Weights of a small transformer language model: MLP 1280 GELU.
MLP neurons of a small language model. Each row is named by its layer, matrix (down: output weights) and neuron, and shows model dimensions 160-319. Each number is 128 + 24 x the weight over its row's rms, rounded and kept within 0 to 255. Numbers have three digits each.
A block is one neuron, or neurons of one layer that tend to fire together. After each block is what it responds to, as a language model described it from the Wikipedia text at the highest values.

L3.down74:139129079129161138114159126151141123118155157108140125132108102086103142147132127194140116095141126124113163147116116163131165083125136107138122116162122088128135115138131144131123141121109110099115145105153126127128140109144119101137117130079077133139141145133114100161132118100116137120118098157091117121123143110099110112122124126127145150142116112150124130148109118112152118120116136114125126096165164151102101124125116129074142170154158105167197092114147123125118090124116128
L3.down189:133151130141149121128148113113120129112100135123156179138111116123121151154096121113122177138159123097123107131112165151173147142142118122127135154120094066148100129093160190150116126115142100150133103112107098126131109112112113154104150144139120121099168113083147115121145124112137153135166135160151114100124126096120136140159089132127141071089099155162125085117177114113103113169129132136083087125116134135106169137136141134140118082135136086103081127115150117145141120113136166
L3.down441:116155128113138156105130120136146126146086155110112156127123172100107135188111163145155096099124184127091149121086150124124167103120144115142101120157131103107152155126164151126141159133135106123088089080152105131109132096130143113127117152080106154145154148167118134129135119129144127115093135123146125147128138098140134094105065156118135143171128117138138166125109130102129113079112155099093132118096143154135117141140112153087138178158178118179157087119133125131101101162113144
L3.down589:144146099130142136119117158190146106114174118141137132141091132151103141182102143142119119144141127101130110117135121096153113150171136162124137140163111121144145105127132125119138114127148152131144094148119123104162120126097119127111116156110131137142079061152052123123137128111169096155120160124084118118089151127144095140099135145107122143126134155151123135148121171135141093147081119118116132132155156144076075168105139142109152112123138133138166136140162113103143126186129146
L3.down1042:099151151129089127135133165170143105189091132131121085109102153166137141152141097102141185152121134136146122126114102103094198154136060149136145091097126075180123132128172135088113106131134135161126118124137118136104139123122149113150107147132100100133153141161130136116105102097175129119137088119158152154128105116142088134121117151105150154133130122152161160110144139133146102162106117119112126111111137129145134131116116150146133137128128086137136082103107101144097196184169127
L3.down1046:110114157147151129142130163132125171109139126121126109134107123113089121144121172187118130131109137112095124114102135104131122093141140137130098170134178083111126149160146120117102089112076135093126148125138117113151150130171178131121107140117125149078166124120098081105142143137130131110143141092096152166106067136121136110146131094133102134121111159100156149131141117124162129106134146124118083117102143131152120197112146133124097142098133096137155178134145127125159091140094178
L3.down1109:153120119121128146145127158117137135138120117088111071123104118113113124115148122078115149122149140119143168115120071096137122181102115133135140092130115093117121145135094142129116140128113159185175104096142131101141145159110111131134126197168100090122152152127163134120123155110111118105119119150140150116151125097130147148120135118139151129132151095187125168097123128134107092121133150117110129115129112102116139119083133129171154105122083136151120104099147177119101115141152154
L3.down1269:101105154109151141121093105102170144140176135130153108152146133145079108083134155119146112128121156142155163137139126120137094119106173130114097098108103064167158143131152142113097121139156145164144112108145131161113108112138104112117086142147138134100134110100089157101094101057143128185129093154130117153126092110138128168127082127166127129160139106116110185125141138142110171116125145093134103144152129152108112125093130136108154109139153100109112091144143086159106113139146072
Responds to: Word pieces that finish a word split after its first letters, mostly first names before a surname, e.g. T-ony, Stev-e, Kenn-y, Hart-le-pool.

L3.down95:161088093134145139170128132147120112136126083164103162169152094117108106147158148103108134134165101109138187161100128145129150151143132144151128122126102165120129133150104063131099121162123106141102085132158146113127112139207185135140119132147114144132162103117154099152175125122133126133117147123131117110071097128137127137134135146118175129120097151131110124122121127091115112105108172131128098105138124145110131128118096125150134122155137151130137166116122144086125094121130168
L3.down117:150127134109152123146207153125143156079096118142112148121107091136139152133116123133126127175105135107107087128111178157114111151115105111113132135131130112132132163100122144137122117129092128152124146140173124121108109101117125151098115126150111133116127117159158105151109147128162132142149108125130130127092141129113136135108156125117132132162111113139156124131173128136136155124117118104109129158123110122109116135125116168109166136107143137139128176141129081110112145136123126
L3.down138:135085130103135108117136161120155130107131127133152138170092114105160128066127107123123126144119139088147138125126156124145127164080138110129180140130107097120124113106095131120122093152188138112144135148131112098134121162098148115166149143067130121129129105143118115103133153131135135115117146111143133143141139165100121101121136138112169098168127120146152136157136184143170103109132146096092130108121128147153125094135121100131110130120145099165103101098181088132081184130142111
L3.down544:083161114108187113180147103165133117107095117140138154122149164117158174152151126131154092099125140129130119138123124159095128128122097179113115086107122112116097148161092136126110121158142123103105127143163103126136161101102123122117135136109146108115152156150143153106116090166140140105130142090117100110107107101075126134145122104119169125129120125130103094119087133120167095095135156155160146116163134114140111133107119167083133139149151097100115140114158133170101146124166101
L3.down886:158106209098144094131110136093135083126126123131148121133150136115125135111134176169115127142161109135137129090127123110122096120171121159133132111179120132182152101134142153156108117085065133126127142135104154135162123062158105112126117101139098109152129106121094128169123114123084098121100115156112111090097165122099140104150110130162147158114123110137078107107135135115140122142130173152141137144127142102165115098120137088122166140155125139149109114088149134160126100140154155
L3.down925:159131143120118156138135123127150148134150076140155177099109103083128177142162122146119110088157114143122128125103122106105159135138073123119112149107112133112138071125120142154103118082112100122093118121115171144163191114104108105106103113146079104108142156146147091170127115135128093109155106108144131108134195079131139127159117127110123100123178143147080136180133125129133109143161140157132147154130141120131099103125115145129156110122123170161109147099090130097164115098132129
L3.down967:134132172119141143112080108141158140137135084110130130086096077127144158119093114139104141134135114161130148088115113081104115144142128150104140147110150094159153121111128079122145125155101125154122146077181109119159116074110123107110122142105099171115117141143132057132158120081190125132113124119126154112134136125121110175103095106136085163142153137068124142068127105069098116157138089125130116187131085101116152125135172135102139152139123160158090153130132135117080115135179145
L3.down1205:158177158159096110163131107120094129161175064089105170163120095114103113152142143144149120105130120117143096178140143119123144156151115168121096135124105139121138096132093124115097141115080107100124127145120159119123133112122171115121114129148088119129124176119092156154100087144144053130156136163112138131146187116158154145142118137099122131114130156150103145097144154158153098140140129123105130117140141130130124117133089134150152138149142187139140134104103171161117099111158117
Responds to: Connecting words inside names of institutions and academic fields, mostly of after Institute, College, Professor (Institute of Technology), plus in, for, at.

L7.down115:072140094139142104111139131144127154158101167112087113141116127096167160139166143153115123145173147140071143125128139162130098118145094195155108083145125146100146122133163136158124171106172112073130145143131120146127117129184093150160124149111104128130128124149148104113104087086087154152087147168091099123140127174153115117124133139115156142157118155131134106157164136097138182086120114141123127130140138134143125145124116140109155130130086135096089152108119120118092121152146083
L7.down199:129121140156102096129119098184140109089123142130148157166103150130106130101095133139133148127112155153130124125137097136143132139127092127123093140106144121150112151118138092151146092136165121084120093160088140149139139114133096140121112106148151098123114112116094151144136109117102157108083096121141103160154139177113125182115139097136154084094150166151088123122143141145122080159094107127071134206128108112125136116197151111109094124148113100087136122166085081157123129157106102
L7.down214:105162094097149128094122139142104146103130121134168137109105112099152123080149120099115112100102158096149114117137096094096095146127159143141119173103158142130093114126068196152102084151102147125168130137116119151106105146133123113100146160122123115107133135139104080130126133155123085096123143112154087142138124131132122157161119112136137130130158158123112110136174157107131111155111081091106165129119146093140180132149120105115109105124125107130116076141111126124121119177121093
L7.down682:102144133149147163125140117127118116149135154120100154131116168099115141069088183173157140115143145114141097156113135122098158130151071110120141178133099138162097115139087124120109142131135118118156136126145113178132098164134137101139140072127128175192155153130159122162126111116090144152117151126108123086141119129145123133119155121124110091125135126136104161165148094146138133127155150169123149107133121167099140104117144129147107131127078134103132138113130112122127172121145150
L7.down707:114074073156121112123114119134118113161140138139132119190078137100138170149137160088120154108156148092122132157122114142130154096127138146131128148115102125139138127134131130144135098167103191118124114152128132143187086101090104147124134159142133134154113102106132141103136104117079145096113108102145118101111182086113129130144158125155121170164120165137114127115154087116146138110105120103073148136106104112141118065115141144109147118156087138156140114088142128114114146130115089
L7.down915:154117140091105152132144107120163160134165120171094090133056152107118122122137115157147121148168134093141130135131152094077088132142108117101106120093161124140129120113147104132166124139131168126104103113174106091145135132128121132138137122158120152121128084128151147118096127131145099168169125146079110109139086116139121138103142163117100080160157134128158115131156129112113112107132138136118092130112110174149114131089114119131133134122150142135106098131116113126102128128141129
L7.down1124:129169156150137137130119124156088180145118136129111138140104149118093135122146136161140136124103116069115118169093117136119127110122061114164152125127134164107109098087143140171125156145069118166122094153109161171142144148134147116108147128157172095137091126114119090123127146084114155163165128171097163123152103129143089105124115122134129135157124121135149120123140150106175128127140074141183136165124121139109131145115121108158120093118148125103156124138097172131137108103101098
L7.down1185:109123139134158121153107130142160118092141102114117105146150109124154124135103174128146152139111095099119146129134172150155103120123111154115109133137105156122141148171140135067130114119079152118098145157078141112114135123116112135176126113164135135111145141112129114107084089165127109143127138118120129123116120130130169124122179091072130107149120165150142111106136124114158160112101110130127105140101138159132116088118143141146102130084140151129143120134175125131146104095158133
Responds to: Connecting words inside institution, department, degree or study names that come just before an academic field: "Mathematics and", "Institute of", "degree in", "studied".

L7.down186:108177098153145130097169112132140109125142132155108133110085132145118144148137119132095112119167130160110107161104174104120107097093152124123128143131120155105154103114086174139120106112091122132153124083127117099122123145104087095180168152184115114132152126125155143123103110126120151112118113119124133100123140113148097105121114087139142148131129137140082111139125122107161117121148162151127144187150132111091146108141141163104128167137174148125141128130140109066084138122135137
L7.down354:120189147101132111142157099123122169112104137152131120137107177118116135144101112127125138126127133119136116150078108118128136105096198167133135129168108132077124118150161152098154134142152128145154114102146151105091177114153086093126097143156127096106111116132137124118104148112174111139101105114126152143142112178108110149111100102162128168097157114166144158108095093074138150140101142141120115116145120136128137089105140146104144147118150131147124117135120155126108137107086136
L7.down462:111144130129099149145122128107110141171119137116128137117085128129124121115132128171131156111119113115122101128123154095113132103149107114130118133132103121112119129105097130148129167131181119100137111120146139106126118118157117092095155104114149117109078139111158120140115130145103128089097154105127111121142161107125142131101177110132100103094155120139130140141152154080129078119149106128160142118113147114127166126104038197106127154124159092151090202154127140107149120140116110
L7.down483:131135102101085130146168121149094097117118130169116122139117123116119109169159101116125141133110122143107115092118119113114163143133128164116134131117135136142153092148116120110148153129123093136132127141096131088108148143080118116121108138120137104128170132149135135132090141179122134134079142116160115123134154143147087122119123105100130118146119156155130104170123108077127131124086142163138113150102123123110098099144123198081135125133086063146101168108092098136121109114119088
L7.down700:152162133087148123122156123141085129162130158141110126111147142126153122124104109130136108103146120110184154125163140089105074116127151131136076142125167097142124149165123123140143117165148119106127145113110143139122143107133133129149149119153132123154140114174109086074114135138108164070130141128132178101113124139118123109125112130165148125124142123156150122122135126113184154050117125134146145163109110155131146124126095177131126150118093119122100164113089164103115129110129083
L7.down799:157121136140128142080130089179132084134196143128146136126130152091102134141118185140115161126140098121121154148091100144140157151088106135177137148109141159104143128101129168106157143082152137153185126114164156094175165162110099121173101150094149122101097115121124156126106145151094168118143139156117124117103137148114102130144174162170124153129127174102123094139136156097199128162126116161115090113152163137107104116084110146084136126151128118168169132113082136113143117137152106
L7.down968:129121132142105135134176137156110136137153110134140144157097160150137147134119160133077140115122105132140142140120105112131123107147109095109106176146130117083150128094108163087141075140153140105106054145187178118140136113126112155111114164145114165100147146135100186134135136128126123090123139132101096156123134093131116140130088164112156116102085110136109137102144173154182133105114146119075141098122108077117141123139123098090121103084166108124133162123133134126143119111116128
L7.down997:112126175120136135137124108163171128133145112127137117156107142124112146112111129103150151106123084134123150118129115146133148138127118143143106107129162124137102124176161154121057122106115125175081097138177175132099114121113124102093076143135098133151111131096146106109113133107130097103105128110110185156109080157087133133131101124129123167118139147124143154115176081111134116138123171133135097072142103102147128120114122143093154136172125152121115137134114105111150100165137152
Responds to: Final piece of a person's first name just before the surname, often completing a split name, as in Conn-or, Lind-a, Gér-ard, mostly in tables, cast lists and credits.

L5.down1146:114142149127112107136131141136170126120160107119146161143120129150076113131129134142127099127104103099146088146071179105134160083104131123134114178104131126132120106122141125147147112156149129109168064096128134132130115093141167133166163155094104117103130137202133117133142110133112115096135128143140158135159154117138118095126098118107114142143113129158116098137128164112147121122129121134126159149120169126108093140132134137117154130132157138121149093141135105122132105111102094
Responds to: Final piece of a person's first name, when a surname is expected next, such as Francisc-o Moreno, Wilhel-m Wahlforss, Jean-Cla-ude Lauzon; also the colon after a team name in football scorer lists.

L5.down962:116096173143139182081103191130119140122097144105109101156121137109109104142179137140096121108120081098171140124159122129152150147135107136136122129104125096112132140117106119137134117116169120115133101186132106110129164160125133162099123094123150124159091129111141094118135130116107139134101112133074166137149106165113184066121063127131120114143109119111142118158112143147150145143127179106152087133088151140118080109135103113140112138163138133131157140072171104110064131166095115
Responds to: Word pieces inside well-known multi-word names and titles, like University of, National Register, Outstanding Achievement; also table pipe separators and chemical-ID characters.